config = dict(
    num_hidden_layers=9,
    hidden_size=640,
    num_attention_heads=10,
    num_key_value_heads=10,
    head_dim=64,
    intermediate_size=1728,
    vocab_size=17878,
    hidden_act='swiglu',
    norm='rmsnorm',
    norm_place='out',
    norm_eps=1e-05,
    positions='rope',
    rope_theta=10000.0,
    rope_fraction=0.25,
    qk_norm=True,
    attn_scale=0.125,
    bias='none',
    tie_word_embeddings=False,
    parallel_block=False,
    init='uniform',
    init_std_qkv=0.0208,
    init_std_o=0.00491,
    init_std_up=0.0208,
    init_std_down=0.00299,
    optimizer='muon_variant',
    learning_rate=0.0114,
    lr_mult_up=0.63,
    lr_mult_down=2.0,
    beta1=0.9,
    lr_head=0.00459,
    warmup_steps=0,
    schedule='cos',
    final_lr_fraction=0.0,
    batch_tokens=131072,
    max_seq_len=512,
    doc_mask=False,
    train_tokens=887100000,
    max_steps=6769,
    dataset='wikipedia_en',
)
MLP neurons of a small language model. Each row is named by its layer, matrix (gate and up: input weights) and neuron, and shows model dimensions 448-575. Each number is 200 + 30 x the weight over its row's rms, rounded and kept within 0 to 999. A neuron's up and down rows have the sign that makes its largest values positive.
Before each neuron's rows, "fires on" lists the tokens most often at its 100 highest values on Wikipedia text that the model never trained on.

fires on: " which", " was", " is", ".", " It", " would"
L3.gate873,204,209,190,198,208,216,180,220,193,214,193,225,252,210,215,231,257,252,149,169,181,212,209,204,158,229,153,225,219,254,154,172,231,228,186,204,181,212,238,128,202,193,221,214,215,216,199,229,231,205,218,204,184,196,216,243,179,224,207,215,248,231,270,163,233,170,187,205,239,198,244,191,200,239,230,235,212,201,195,210,172,187,192,191,240,242,179,236,168,255,227,206,249,181,198,198,171,202,195,218,245,259,223,215,204,213,208,181,207,153,201,178,164,198,201,212,170,195,193,240,204,199,200,188,193,166,217,208
L3.up873,224,222,236,184,201,161,217,165,202,184,225,149,245,195,220,174,233,224,142,225,171,196,224,209,222,206,184,184,174,263,224,201,148,246,269,187,206,164,210,206,166,188,243,227,166,231,205,199,202,245,154,189,166,208,202,199,209,229,150,194,182,201,223,189,214,224,213,224,247,225,242,213,181,193,243,193,141,172,158,194,214,200,182,174,228,172,249,233,187,176,211,233,193,142,189,236,238,223,222,194,223,202,204,186,205,201,168,199,198,278,221,231,259,189,196,225,204,212,195,214,210,198,221,156,234,175,222,213

fires on: " ", "–", "imb"
L6.gate1118,205,176,206,173,220,209,228,181,266,240,230,180,220,159,214,191,239,228,203,239,251,182,186,188,157,175,248,214,179,168,161,193,205,189,160,256,268,169,206,187,246,184,154,221,148,208,208,210,178,176,219,188,186,145,208,184,225,262,246,182,227,232,166,177,218,238,182,204,197,176,198,138,221,202,279,204,263,189,166,224,191,160,221,189,161,219,167,211,173,257,220,192,295,216,197,237,155,193,185,221,235,205,186,213,164,183,218,187,143,167,164,221,192,188,206,201,254,175,142,255,225,184,165,170,218,255,227,115
L6.up1118,231,181,164,172,143,201,212,209,190,214,168,200,166,207,260,234,193,218,233,226,208,223,227,190,200,191,164,245,196,197,179,134,194,237,207,216,226,169,169,191,180,209,146,169,245,165,217,136,201,240,128,210,155,249,146,215,169,166,222,178,182,192,280,220,245,160,157,215,209,210,201,208,195,225,239,279,125,144,148,160,147,216,243,228,241,193,177,208,206,211,215,213,171,179,193,166,187,197,211,217,197,194,230,197,150,235,228,188,162,195,237,221,203,202,175,238,231,184,253,228,106,265,152,263,192,252,182,187

fires on: " by", " The", " to", " the", ".\"", "\"."
L6.gate388,241,200,177,171,202,183,190,268,195,214,207,185,168,259,210,220,158,143,193,153,166,193,196,181,175,179,214,212,190,197,151,183,217,200,182,133,172,249,191,182,169,244,233,211,191,212,197,156,199,245,161,185,147,186,180,227,239,166,161,226,134,170,193,220,236,254,214,221,208,216,202,216,205,246,159,208,209,198,218,234,252,223,239,184,204,158,216,181,235,208,182,158,230,171,164,167,151,167,206,193,217,191,222,186,189,217,170,205,188,236,144,177,195,172,177,192,216,163,199,153,106,200,210,205,214,256,203,225
L6.up388,242,242,180,209,173,205,205,190,218,186,180,187,144,227,176,117,162,193,158,257,203,193,169,230,169,163,199,156,204,225,198,242,207,225,176,183,159,246,226,218,209,252,180,190,227,222,183,244,257,250,200,186,140,215,270,251,226,191,253,210,204,255,225,193,153,191,199,266,153,188,171,271,198,228,187,176,190,257,219,219,216,174,206,181,202,144,136,195,219,215,205,249,227,191,193,185,166,230,189,203,192,221,170,154,170,211,218,230,215,219,170,229,201,244,226,170,250,157,156,176,184,206,199,240,250,154,239,211

fires on: ",", ";", " and"
L3.gate543,238,203,216,158,212,233,224,203,219,250,177,217,203,213,252,208,169,169,180,209,212,208,152,129,191,219,258,217,232,247,135,242,221,176,163,195,226,226,207,227,206,201,193,168,188,169,214,198,188,279,169,251,213,189,200,147,213,203,208,225,200,191,263,182,186,138,218,181,202,179,179,164,204,106,192,228,241,187,193,233,179,194,188,229,218,183,216,179,235,172,234,179,187,192,214,188,195,152,209,186,216,178,195,193,166,234,257,209,199,163,210,217,202,197,181,173,160,229,209,153,180,222,203,213,183,226,165,219
L3.up543,184,196,232,195,170,204,220,224,233,248,181,242,145,258,184,169,235,189,224,229,154,189,244,149,155,164,228,246,284,192,217,146,219,237,217,232,196,239,201,211,167,247,221,208,129,154,242,259,233,182,165,227,275,203,222,226,220,227,179,235,203,199,261,236,192,238,194,200,152,233,196,206,151,148,228,240,231,195,164,185,256,193,184,240,181,241,185,186,211,260,222,190,150,220,251,178,234,227,238,173,219,160,155,201,200,208,268,186,201,208,171,163,159,174,190,200,183,229,175,183,195,166,209,189,179,122,132,182

fires on: ","
L3.gate1434,182,269,203,186,196,231,224,206,226,193,200,193,227,215,192,208,194,159,213,232,147,187,183,217,226,165,249,223,189,217,199,196,216,187,162,233,153,225,173,177,186,201,216,237,166,226,206,188,207,224,229,230,151,230,182,168,187,251,160,224,235,202,196,199,203,156,218,193,219,142,157,163,177,167,153,201,188,151,214,169,173,222,189,237,238,211,158,133,223,180,197,210,185,201,222,198,185,189,183,220,190,195,197,146,213,153,185,151,214,144,156,200,266,227,170,170,244,176,220,173,188,284,217,185,212,162,222,136
L3.up1434,250,227,250,193,208,202,174,220,147,205,178,239,200,218,197,207,252,204,164,238,189,172,230,218,227,166,152,239,159,186,150,187,227,209,204,185,159,192,216,244,151,172,204,207,157,182,196,204,211,220,207,219,207,249,164,190,249,207,186,178,209,184,175,207,237,167,241,169,162,189,198,158,183,179,236,146,186,239,247,180,180,219,225,207,207,224,211,190,221,123,206,246,191,212,205,178,211,193,212,211,246,219,218,219,189,148,214,197,160,238,216,155,172,180,180,154,194,245,168,192,224,189,219,141,166,137,192,201

fires on: ",", "′", ".", "11", ":"
L6.gate704,213,219,196,165,150,218,248,208,185,185,185,222,196,209,178,221,169,177,194,179,171,169,247,175,182,195,211,190,164,174,185,208,166,174,224,237,184,138,244,175,231,161,192,215,193,172,176,252,203,226,215,174,199,198,192,201,241,206,204,209,215,188,182,204,164,193,236,183,177,146,196,188,248,152,215,246,258,241,227,219,181,215,228,206,182,182,225,232,194,246,251,205,207,186,241,179,156,193,239,221,182,253,255,191,243,209,196,176,221,193,198,205,219,200,209,175,209,195,230,176,243,198,180,207,250,168,195,174
L6.up704,208,142,238,246,256,209,193,219,253,240,154,167,222,179,217,221,179,223,212,254,132,235,254,148,228,153,188,215,241,206,206,171,227,173,173,182,248,156,190,244,217,194,228,136,188,278,205,157,204,241,120,205,207,187,171,230,171,160,212,191,173,193,265,177,223,182,215,204,266,196,178,171,165,203,160,186,190,217,207,158,205,172,225,262,250,179,216,197,160,204,253,213,198,270,212,211,207,233,169,267,237,187,211,189,148,188,275,257,192,157,202,150,197,195,211,194,148,224,212,172,202,197,169,178,195,154,237,216

fires on: " ", " do", " made", "5", " participate"
L3.gate1006,234,136,216,222,226,216,182,245,177,186,226,127,175,209,252,245,212,170,185,237,159,193,184,188,238,175,215,221,228,230,227,119,198,217,220,243,191,245,215,193,215,168,130,227,162,198,256,171,223,129,212,197,192,218,216,193,200,243,187,192,190,189,155,188,200,223,198,212,150,209,201,164,236,190,149,190,191,203,183,178,209,160,161,190,196,202,179,246,210,233,199,231,297,221,222,212,172,211,221,241,249,157,253,189,191,175,173,179,260,195,230,146,210,155,189,172,191,184,209,161,241,205,149,200,157,169,189,193
L3.up1006,182,206,218,182,149,178,231,194,208,221,176,172,207,182,212,162,212,173,204,177,161,165,202,203,231,247,192,180,163,186,217,156,137,217,221,154,215,198,232,243,195,230,190,218,197,159,235,218,218,178,153,204,207,213,183,191,185,202,166,144,142,195,254,142,236,145,203,192,203,200,191,217,234,169,248,195,199,180,193,192,160,247,226,267,287,186,223,229,174,208,241,170,205,214,128,186,146,255,146,142,198,219,171,290,183,173,160,177,212,150,192,218,164,246,150,177,172,195,258,221,190,189,227,129,237,222,234,170

fires on: ",", "',", ":"
L6.gate1223,188,182,239,239,222,155,213,210,281,223,193,221,144,190,175,252,210,231,159,172,194,228,182,175,168,235,142,150,224,168,179,177,222,181,238,198,198,193,201,262,242,246,231,187,189,203,207,216,152,177,156,201,244,161,261,193,184,204,232,207,194,182,229,246,217,248,189,174,141,145,174,206,160,133,148,160,222,247,193,272,233,208,182,225,166,229,218,195,236,251,158,204,236,186,220,258,211,236,189,197,182,139,209,177,183,181,203,218,192,214,214,210,222,230,194,185,201,204,179,191,155,194,135,185,236,250,149,216
L6.up1223,176,223,235,238,201,144,206,160,212,210,168,217,219,171,215,226,289,184,232,165,170,221,211,198,182,209,180,225,221,246,184,144,144,106,201,190,189,176,177,210,260,167,198,196,202,200,218,186,195,215,205,184,234,201,230,210,171,148,195,196,181,183,215,241,175,181,215,182,137,241,183,247,178,203,214,166,201,219,187,243,181,216,182,213,182,199,182,260,173,189,211,220,238,204,228,242,183,241,163,225,180,195,217,196,183,164,158,174,200,220,181,230,221,218,198,185,249,243,180,148,132,139,194,189,237,196,244,263

fires on: " |", " aff", "irmed"
L3.gate299,183,202,189,157,207,228,190,141,183,229,270,170,214,224,181,249,177,202,222,221,155,202,195,225,174,179,207,216,175,255,175,166,244,236,225,201,191,233,244,189,240,202,163,226,218,201,192,175,184,195,171,171,192,175,185,157,205,193,202,213,230,242,194,233,157,207,203,213,123,164,239,214,172,271,185,225,184,166,191,210,159,190,221,223,223,182,167,217,204,186,209,233,249,174,170,180,155,199,169,180,205,200,171,216,191,191,214,211,192,252,244,219,160,242,218,211,213,169,288,106,216,254,211,244,197,217,158,147
L3.up299,190,256,210,177,206,237,178,209,205,199,247,172,219,222,157,213,173,184,209,165,163,162,196,207,147,221,210,173,236,158,197,181,234,207,224,276,232,154,168,190,178,163,169,177,197,186,228,211,214,173,178,266,212,255,182,199,207,193,211,225,181,193,225,220,234,178,200,212,166,219,212,178,182,246,253,254,211,201,131,199,248,203,189,189,181,236,235,173,117,157,222,169,187,205,234,186,228,218,226,227,209,206,167,255,157,166,187,215,213,191,217,207,199,238,150,199,242,178,211,146,214,145,128,239,200,169,181,265

fires on: ")", ",", "\""
L6.gate171,221,179,228,218,186,240,176,147,232,214,242,229,219,156,222,234,187,220,223,195,202,196,227,132,170,213,201,254,254,203,218,217,220,174,207,235,233,200,206,179,166,220,252,217,205,245,244,209,214,209,218,160,198,196,186,219,192,176,216,168,220,194,228,170,157,225,185,176,195,197,219,217,205,235,242,232,235,127,213,188,193,201,229,192,164,220,150,205,173,210,227,201,198,217,217,228,216,247,217,215,207,193,204,231,248,210,134,154,203,152,224,205,202,225,200,225,224,165,231,242,248,185,200,196,171,202,202,194
L6.up171,155,226,203,184,210,183,163,226,203,171,188,201,195,217,219,198,202,220,206,181,209,215,193,171,275,192,153,190,198,239,195,184,228,194,199,209,217,201,179,214,200,191,196,249,178,230,234,180,207,222,160,235,261,222,185,225,174,109,181,177,220,186,226,169,175,180,221,197,205,209,177,233,210,185,192,261,162,200,185,256,238,196,160,210,236,211,199,192,219,147,196,187,179,116,199,199,203,184,248,143,224,159,210,243,170,216,216,159,150,191,246,167,200,186,177,228,189,158,143,191,221,202,234,278,120,183,188,208

fires on: " the", " of", " his", " their", " "
L6.gate323,198,152,209,159,114,208,228,215,222,207,213,247,236,225,184,195,145,188,157,242,196,181,162,212,220,124,182,153,203,177,225,163,192,177,167,209,170,169,156,193,214,223,150,172,231,189,175,223,187,179,237,164,204,164,164,219,184,197,228,233,208,200,187,179,203,171,191,170,233,177,138,248,203,193,219,187,192,184,165,240,159,185,189,202,244,178,241,212,173,238,196,151,197,181,219,169,224,220,240,220,240,120,199,249,201,238,207,239,234,137,182,228,209,246,140,241,164,198,178,222,213,173,157,205,184,156,203,181
L6.up323,195,187,238,230,184,184,193,276,220,225,176,194,240,219,195,189,189,188,217,216,193,170,193,170,248,195,240,194,251,200,190,189,301,187,222,201,190,208,179,210,241,195,198,157,205,191,170,229,223,202,185,197,161,118,190,207,197,231,222,240,158,199,207,196,182,195,242,260,267,229,189,189,165,223,165,209,219,169,169,223,175,156,205,218,210,237,227,198,220,223,228,179,156,214,220,237,255,245,200,201,236,251,169,267,186,240,161,216,220,178,210,212,192,199,158,200,214,231,136,204,201,137,200,238,215,198,257,249

fires on: " the", "hard", " The", " -"
L6.gate1554,162,215,189,202,174,206,187,159,200,221,182,184,210,237,203,161,249,159,198,180,209,180,188,197,211,133,236,220,181,179,158,201,242,187,255,190,218,214,180,173,129,229,277,187,203,231,219,195,187,197,174,208,188,214,149,237,162,282,178,209,224,229,202,188,273,257,193,168,261,277,188,186,202,176,209,155,191,169,226,192,217,196,135,168,197,213,165,219,240,183,183,192,197,192,215,191,202,214,203,170,215,186,203,233,196,191,211,193,205,255,201,182,175,188,163,262,169,139,158,169,197,194,181,244,189,273,226,239
L6.up1554,167,229,189,235,161,182,218,190,232,165,161,161,194,232,176,179,172,141,224,176,223,191,196,188,238,162,203,223,212,189,134,150,192,235,160,180,156,201,177,191,167,190,215,161,164,167,171,189,127,194,177,114,154,221,179,218,209,211,181,217,215,226,201,201,184,192,181,197,193,189,205,205,187,187,182,186,185,166,235,182,166,189,250,196,172,183,266,209,208,189,170,216,238,177,162,209,154,216,230,227,235,191,99,206,182,241,201,184,198,214,160,211,215,213,165,168,161,216,214,163,182,225,172,212,134,189,222,204

fires on: " (", " "
L6.gate1127,143,212,183,191,189,234,246,174,223,162,212,159,198,210,215,229,219,228,187,241,206,163,211,226,169,177,147,201,204,235,196,179,224,188,223,168,200,205,181,190,215,164,185,186,221,179,231,258,224,186,170,180,170,149,152,230,171,222,213,210,267,233,238,177,201,195,227,229,233,172,217,194,150,162,225,226,208,177,166,198,179,176,185,116,280,175,176,271,198,158,170,179,219,204,216,182,172,149,159,193,236,232,222,192,220,190,154,207,219,175,221,222,215,198,242,232,215,230,176,186,207,137,217,277,203,232,162,247
L6.up1127,199,167,206,202,241,164,169,246,181,219,187,223,148,148,206,204,204,212,193,214,215,187,174,175,201,165,187,194,211,221,208,222,182,211,237,202,207,163,203,207,222,179,173,210,198,184,152,161,209,234,195,195,256,195,252,149,179,277,180,201,155,192,171,176,216,176,200,218,143,173,201,197,247,225,264,237,187,158,212,215,122,159,255,232,254,202,236,210,234,179,236,200,183,244,250,162,198,150,194,165,184,206,169,237,235,249,271,195,171,253,199,209,246,175,223,194,188,178,220,198,151,202,168,180,200,271,241,205

fires on: " as", " |", " :", " to", " GER", ".,"
L3.gate1318,173,123,223,162,217,190,153,229,241,200,226,184,206,173,221,210,175,211,201,228,245,175,189,150,187,240,184,172,169,184,219,188,180,207,220,188,164,167,264,171,175,218,144,248,254,240,151,165,181,224,203,258,208,150,184,246,232,194,229,185,236,209,196,224,167,228,141,216,157,217,244,237,161,265,180,205,177,215,202,226,185,167,141,228,199,200,213,194,186,192,247,146,233,162,187,157,182,263,189,231,223,220,238,199,261,168,150,242,208,182,207,180,211,218,191,222,189,156,204,158,239,180,227,262,256,194,230,192
L3.up1318,229,183,215,209,185,195,199,209,177,220,194,196,153,233,209,203,140,235,181,164,158,165,213,164,193,207,203,199,216,186,230,179,131,138,219,217,147,172,227,205,248,176,179,214,237,242,201,197,194,251,184,227,203,232,183,194,194,210,191,243,199,212,189,194,208,273,241,228,155,211,189,158,238,156,284,247,197,212,189,181,171,207,194,185,239,215,186,234,228,233,231,186,262,230,198,191,202,184,177,262,200,206,171,172,193,197,184,176,203,186,247,194,151,243,219,186,154,202,247,189,207,165,240,268,207,151,201,155

fires on: " in", " (", " the", " of"
L6.gate196,158,160,214,179,209,190,187,177,225,203,151,246,203,151,181,213,158,147,130,176,189,159,220,155,205,166,191,251,170,278,187,173,215,194,225,156,180,177,187,248,194,211,207,219,240,203,176,182,229,253,180,220,218,203,144,183,247,215,286,198,254,205,238,228,168,204,249,227,162,198,230,253,187,197,227,206,219,201,210,207,141,149,211,192,186,229,173,237,259,223,244,246,241,234,203,238,227,242,194,214,170,248,166,206,230,210,204,218,181,248,211,181,186,175,155,188,222,224,207,212,213,238,194,206,173,213,237,191
L6.up196,237,220,173,167,209,185,167,226,219,280,150,218,204,200,154,170,248,237,212,185,208,289,271,172,219,198,161,167,215,237,243,170,177,178,229,224,228,167,270,215,183,192,186,177,168,208,222,180,191,192,128,195,247,198,174,226,229,201,255,237,226,172,193,214,166,243,141,217,224,201,220,188,216,174,220,199,197,197,206,183,224,193,201,175,223,206,221,249,216,95,184,198,208,231,165,152,195,184,194,202,162,193,158,214,182,206,195,191,169,201,195,181,231,216,205,178,252,208,209,183,163,179,211,228,211,251,241,213

fires on: "–", "-", " Pot", " set"
L3.gate724,136,167,199,225,191,176,254,219,222,113,224,213,245,231,233,186,231,258,165,219,205,204,172,176,235,208,212,190,238,212,193,227,211,234,216,252,150,209,212,173,200,194,167,209,193,199,182,192,224,193,253,188,215,185,204,185,281,208,187,178,191,181,210,240,154,151,135,205,226,186,211,209,203,207,237,204,192,254,160,208,216,152,232,252,157,221,185,158,146,246,205,130,180,205,183,234,169,188,259,212,238,265,202,181,198,161,187,202,220,219,185,189,139,213,182,204,209,236,231,195,227,199,137,181,210,183,192,206
L3.up724,170,228,179,212,176,187,197,239,231,180,199,208,192,197,271,164,210,234,197,234,231,153,160,145,203,253,223,222,240,212,183,234,200,215,205,153,180,173,188,198,180,212,195,245,229,171,194,127,181,201,263,246,219,211,179,173,219,167,209,197,212,202,243,214,184,175,135,146,234,231,199,213,211,159,179,228,179,173,170,231,169,199,197,164,182,199,229,220,202,234,208,235,197,181,179,190,277,229,220,203,238,220,224,247,153,224,168,202,208,209,222,222,156,142,168,219,125,142,190,239,242,214,131,195,193,228,162,224

fires on: ".", ",", ".,", "',", " &", ":"
L6.gate1361,221,198,215,194,204,180,173,193,190,237,215,223,196,239,163,225,182,201,162,146,289,199,229,172,171,225,223,198,169,173,183,197,188,206,247,211,173,206,192,175,200,232,229,256,240,189,168,229,215,183,175,238,235,266,215,207,192,209,215,182,219,182,198,227,227,195,153,162,179,206,217,238,213,197,191,172,196,235,224,247,204,163,181,175,187,170,162,187,201,236,177,198,230,189,229,182,215,164,213,198,237,147,171,160,228,170,138,210,227,189,217,250,208,208,135,225,199,221,164,209,199,203,173,211,195,231,198,225
L6.up1361,218,139,195,239,201,169,193,213,248,208,155,207,165,193,176,216,190,192,202,202,253,174,249,182,221,162,161,237,205,180,161,167,171,192,163,208,214,143,196,168,179,174,234,172,206,225,188,205,147,209,214,196,257,184,241,191,225,177,206,278,218,167,253,254,224,192,186,176,243,205,213,236,197,148,182,148,193,206,190,196,203,132,251,191,171,173,228,253,187,191,174,184,226,168,198,187,178,217,180,202,221,167,223,199,187,186,188,239,231,243,231,184,220,182,158,195,208,233,216,189,164,207,217,184,218,216,187,205

fires on: ",", "\","
L3.gate1087,165,192,213,220,215,250,149,189,269,217,191,243,235,178,228,223,183,195,204,182,195,165,123,207,221,193,183,223,197,220,196,169,206,211,215,153,165,163,168,175,171,216,215,227,201,216,225,199,221,203,232,215,219,200,214,214,214,182,180,164,212,215,237,224,143,177,221,178,192,193,171,168,215,195,187,270,219,226,171,158,221,195,166,216,168,172,174,167,262,219,204,199,142,220,174,229,175,163,202,200,194,147,217,199,250,151,166,223,207,253,165,158,240,185,191,166,215,200,213,212,256,158,208,208,242,183,189,206
L3.up1087,182,173,211,160,265,210,223,203,215,227,182,190,122,191,188,229,187,137,178,196,119,171,194,188,229,164,217,219,225,134,181,213,276,219,232,183,182,227,212,225,204,191,197,197,180,162,224,173,219,189,201,206,274,196,268,150,241,170,158,211,181,217,196,224,153,190,206,161,190,151,162,211,211,183,190,246,170,252,195,166,175,167,259,203,164,179,189,243,191,196,147,190,229,218,281,183,205,183,215,165,189,197,237,245,191,196,206,198,195,198,195,129,149,162,169,153,186,185,211,246,230,197,160,208,184,248,137,147

fires on: " while", ";", ",", ".", " ;"
L3.gate1614,233,203,194,161,190,163,184,165,266,182,157,203,243,269,213,164,243,221,237,211,185,183,244,181,147,222,165,191,194,187,166,186,221,249,188,212,220,262,190,213,223,234,254,175,166,211,195,231,211,211,192,178,208,240,241,188,219,195,192,165,211,225,188,188,224,219,151,226,171,198,214,222,247,172,191,224,165,225,147,113,177,207,207,224,153,265,176,162,226,176,248,197,195,222,206,186,195,239,223,176,158,167,224,164,217,202,201,241,225,186,253,207,197,209,184,223,168,194,189,202,215,167,160,179,164,225,156,226
L3.up1614,244,151,205,232,200,199,207,195,230,197,192,184,155,203,182,126,227,192,206,204,195,138,166,229,184,223,151,164,220,249,122,183,215,240,165,184,238,236,190,255,202,255,193,169,153,211,218,173,179,184,237,136,236,203,193,186,214,174,142,220,188,188,150,189,174,243,179,230,197,268,249,227,211,216,128,196,161,254,199,228,229,206,240,194,152,224,222,231,258,234,213,189,202,177,193,197,127,164,201,177,188,187,167,198,222,185,222,176,243,168,201,191,249,199,149,218,133,210,219,246,176,180,153,201,177,254,196,227

fires on: " F", " f", " |", " theme"
L3.gate871,230,212,223,173,194,219,155,232,191,166,193,167,232,272,192,196,208,208,163,210,199,202,179,227,246,183,148,131,182,202,196,147,207,178,209,183,172,187,200,166,155,212,202,145,211,194,190,184,219,213,173,205,209,224,210,215,195,207,252,175,220,195,153,191,203,206,193,166,167,196,236,178,177,226,196,194,180,205,206,164,184,210,241,200,217,248,195,162,209,170,242,199,218,189,184,149,176,243,236,169,183,179,168,193,198,191,192,207,199,193,222,194,178,207,279,175,218,187,159,170,173,172,219,247,190,226,194,172
L3.up871,215,148,221,158,175,172,192,227,203,194,179,151,218,204,237,206,175,189,245,146,174,240,162,141,178,235,160,208,206,217,186,152,194,207,230,208,207,220,166,138,192,205,180,139,157,162,153,208,162,172,167,204,176,211,214,174,208,195,160,187,209,137,195,217,248,213,217,209,211,249,168,238,182,226,216,215,184,171,161,197,229,222,159,183,194,198,168,163,189,166,200,197,199,218,194,207,182,228,186,214,248,205,174,203,163,225,201,133,160,253,206,208,231,235,148,183,171,213,225,170,150,210,242,217,207,219,184,245

fires on: ",", " and"
L6.gate1224,217,211,223,167,210,220,235,209,204,177,219,217,265,188,245,238,158,242,212,165,172,177,179,186,220,207,208,225,198,205,222,183,265,203,193,227,221,155,233,176,182,226,226,167,192,231,222,191,167,225,167,162,202,201,144,169,234,220,201,210,211,193,194,201,178,192,187,245,221,225,210,197,200,204,170,221,183,204,178,217,183,239,194,216,190,217,194,167,172,164,197,257,198,199,227,169,204,248,235,194,242,222,219,162,231,213,134,215,182,207,184,152,247,208,124,186,167,166,155,247,231,208,269,204,178,242,208,159
L6.up1224,174,259,177,184,179,193,204,182,206,191,211,165,215,194,215,196,232,227,171,246,190,260,152,190,223,219,199,231,193,123,232,235,211,218,236,199,191,211,171,198,201,213,162,187,168,226,188,224,250,242,182,267,233,197,198,185,244,131,209,264,237,170,232,187,212,191,264,188,181,146,197,192,195,204,237,221,202,192,186,182,203,149,194,168,179,203,217,215,225,193,181,266,132,165,199,226,220,203,209,208,217,263,212,228,229,215,179,193,110,203,185,196,185,212,201,198,220,263,175,143,205,165,204,209,188,197,186,156

fires on: " is", " be", " are", " were", " was", "20"
L6.gate1319,193,260,238,188,178,220,220,198,199,212,198,200,210,205,220,183,189,200,224,195,229,191,266,139,161,249,216,194,236,113,146,240,181,184,190,199,173,178,183,195,191,191,196,183,202,209,136,224,282,241,223,163,214,196,200,195,171,234,191,207,229,180,138,193,210,213,158,223,173,189,201,145,189,172,209,165,220,201,168,186,212,197,210,214,161,231,148,214,198,184,224,227,202,155,205,144,161,215,220,250,192,206,156,169,233,223,225,182,195,195,217,219,183,205,222,227,193,146,210,233,235,208,200,196,206,208,211,201
L6.up1319,169,179,204,174,204,202,191,228,150,212,251,147,241,204,215,198,220,232,198,206,188,178,181,206,246,220,160,188,215,253,213,181,222,243,206,193,218,203,227,189,125,145,255,158,179,195,146,185,228,189,217,200,197,191,184,212,171,209,220,203,203,237,216,153,202,243,167,245,190,255,188,202,174,226,209,183,179,173,203,198,182,156,190,142,137,215,198,178,221,227,233,194,185,184,251,229,200,256,222,186,207,179,160,186,197,205,198,285,211,196,222,136,183,240,232,215,183,191,212,175,180,174,195,197,171,185,237,214

fires on: " |", " —;", ";"
L3.gate1242,221,196,180,176,180,181,174,194,188,203,212,212,204,155,210,223,253,181,180,203,225,188,158,262,151,202,173,215,246,170,191,194,253,236,229,180,192,234,200,217,204,213,233,183,205,153,206,198,206,211,178,194,247,216,224,230,203,209,163,179,248,231,216,192,204,197,234,218,214,211,159,167,181,234,197,201,189,184,193,193,227,175,183,160,154,219,190,184,130,236,204,253,165,125,167,160,154,216,182,206,148,185,198,216,172,224,195,193,262,224,248,145,150,200,229,200,289,191,196,170,161,218,203,210,217,205,207,218
L3.up1242,178,237,195,178,214,213,164,241,154,207,260,170,180,192,168,208,225,212,211,213,158,235,214,212,180,179,240,217,212,203,208,168,189,216,220,234,169,196,210,260,186,133,231,228,215,182,263,246,208,177,193,149,158,196,198,146,214,218,234,162,195,185,187,225,155,203,178,243,157,211,177,176,206,256,264,162,182,213,227,241,233,219,222,181,236,173,176,251,136,251,184,204,168,191,185,197,201,197,229,213,229,209,197,226,226,264,184,192,207,216,221,246,194,221,211,243,203,163,204,174,238,200,191,200,219,196,216,159

fires on: " ", " −", " +"
L6.gate168,162,229,195,124,204,172,198,217,205,235,211,184,204,211,239,216,208,209,205,177,205,158,205,220,225,190,167,176,147,213,203,197,249,213,212,197,186,191,155,230,151,211,200,223,203,205,232,225,222,209,210,202,216,212,206,229,140,187,243,199,143,191,240,193,205,197,202,180,213,182,170,179,187,206,196,194,210,253,160,231,168,200,208,177,193,206,194,150,223,257,220,145,235,171,201,205,227,184,241,197,261,166,174,235,206,232,196,205,254,184,174,199,206,232,198,237,202,110,185,190,285,246,188,186,191,215,184,219
L6.up168,194,230,194,193,206,252,170,221,189,166,189,224,212,232,223,165,138,124,228,218,217,208,146,193,182,220,193,207,248,152,213,155,178,196,180,202,207,194,226,202,177,233,166,183,218,174,214,178,196,175,223,231,196,198,156,231,198,255,219,236,176,207,255,148,270,182,171,194,264,179,182,234,188,204,206,186,256,192,211,167,190,183,202,187,162,232,220,171,209,188,294,206,213,208,247,178,163,181,197,222,194,181,191,197,175,219,200,214,172,171,166,171,195,212,200,220,196,163,180,160,204,198,181,192,183,169,262,174

fires on: " |", "0"
L3.gate686,229,213,142,107,215,184,172,142,190,233,186,218,207,174,159,221,155,183,181,201,180,199,230,253,168,215,184,159,211,198,217,194,214,224,225,199,180,167,219,189,206,205,161,218,220,209,220,213,195,239,191,199,164,192,166,201,213,239,180,220,237,177,247,182,186,171,178,211,169,206,254,181,205,209,192,200,167,200,178,173,166,148,178,190,224,248,234,168,189,166,240,185,190,203,179,167,210,204,239,201,232,181,209,234,178,187,199,238,216,203,204,240,193,221,213,193,273,169,228,168,135,204,181,173,212,180,164,201
L3.up686,236,184,189,193,239,269,207,229,147,223,187,185,206,227,221,191,175,195,161,245,175,225,211,224,172,129,148,189,235,195,206,168,236,236,217,244,198,232,180,258,170,186,177,170,209,189,180,187,193,230,219,224,246,230,228,189,213,221,152,223,271,200,212,249,183,217,235,171,175,218,229,162,169,201,172,205,224,229,164,242,201,204,251,213,196,227,177,158,183,168,203,189,208,177,216,177,223,217,191,252,301,247,207,245,222,165,232,217,209,220,251,213,183,294,202,195,210,248,253,165,168,208,135,223,195,168,204,183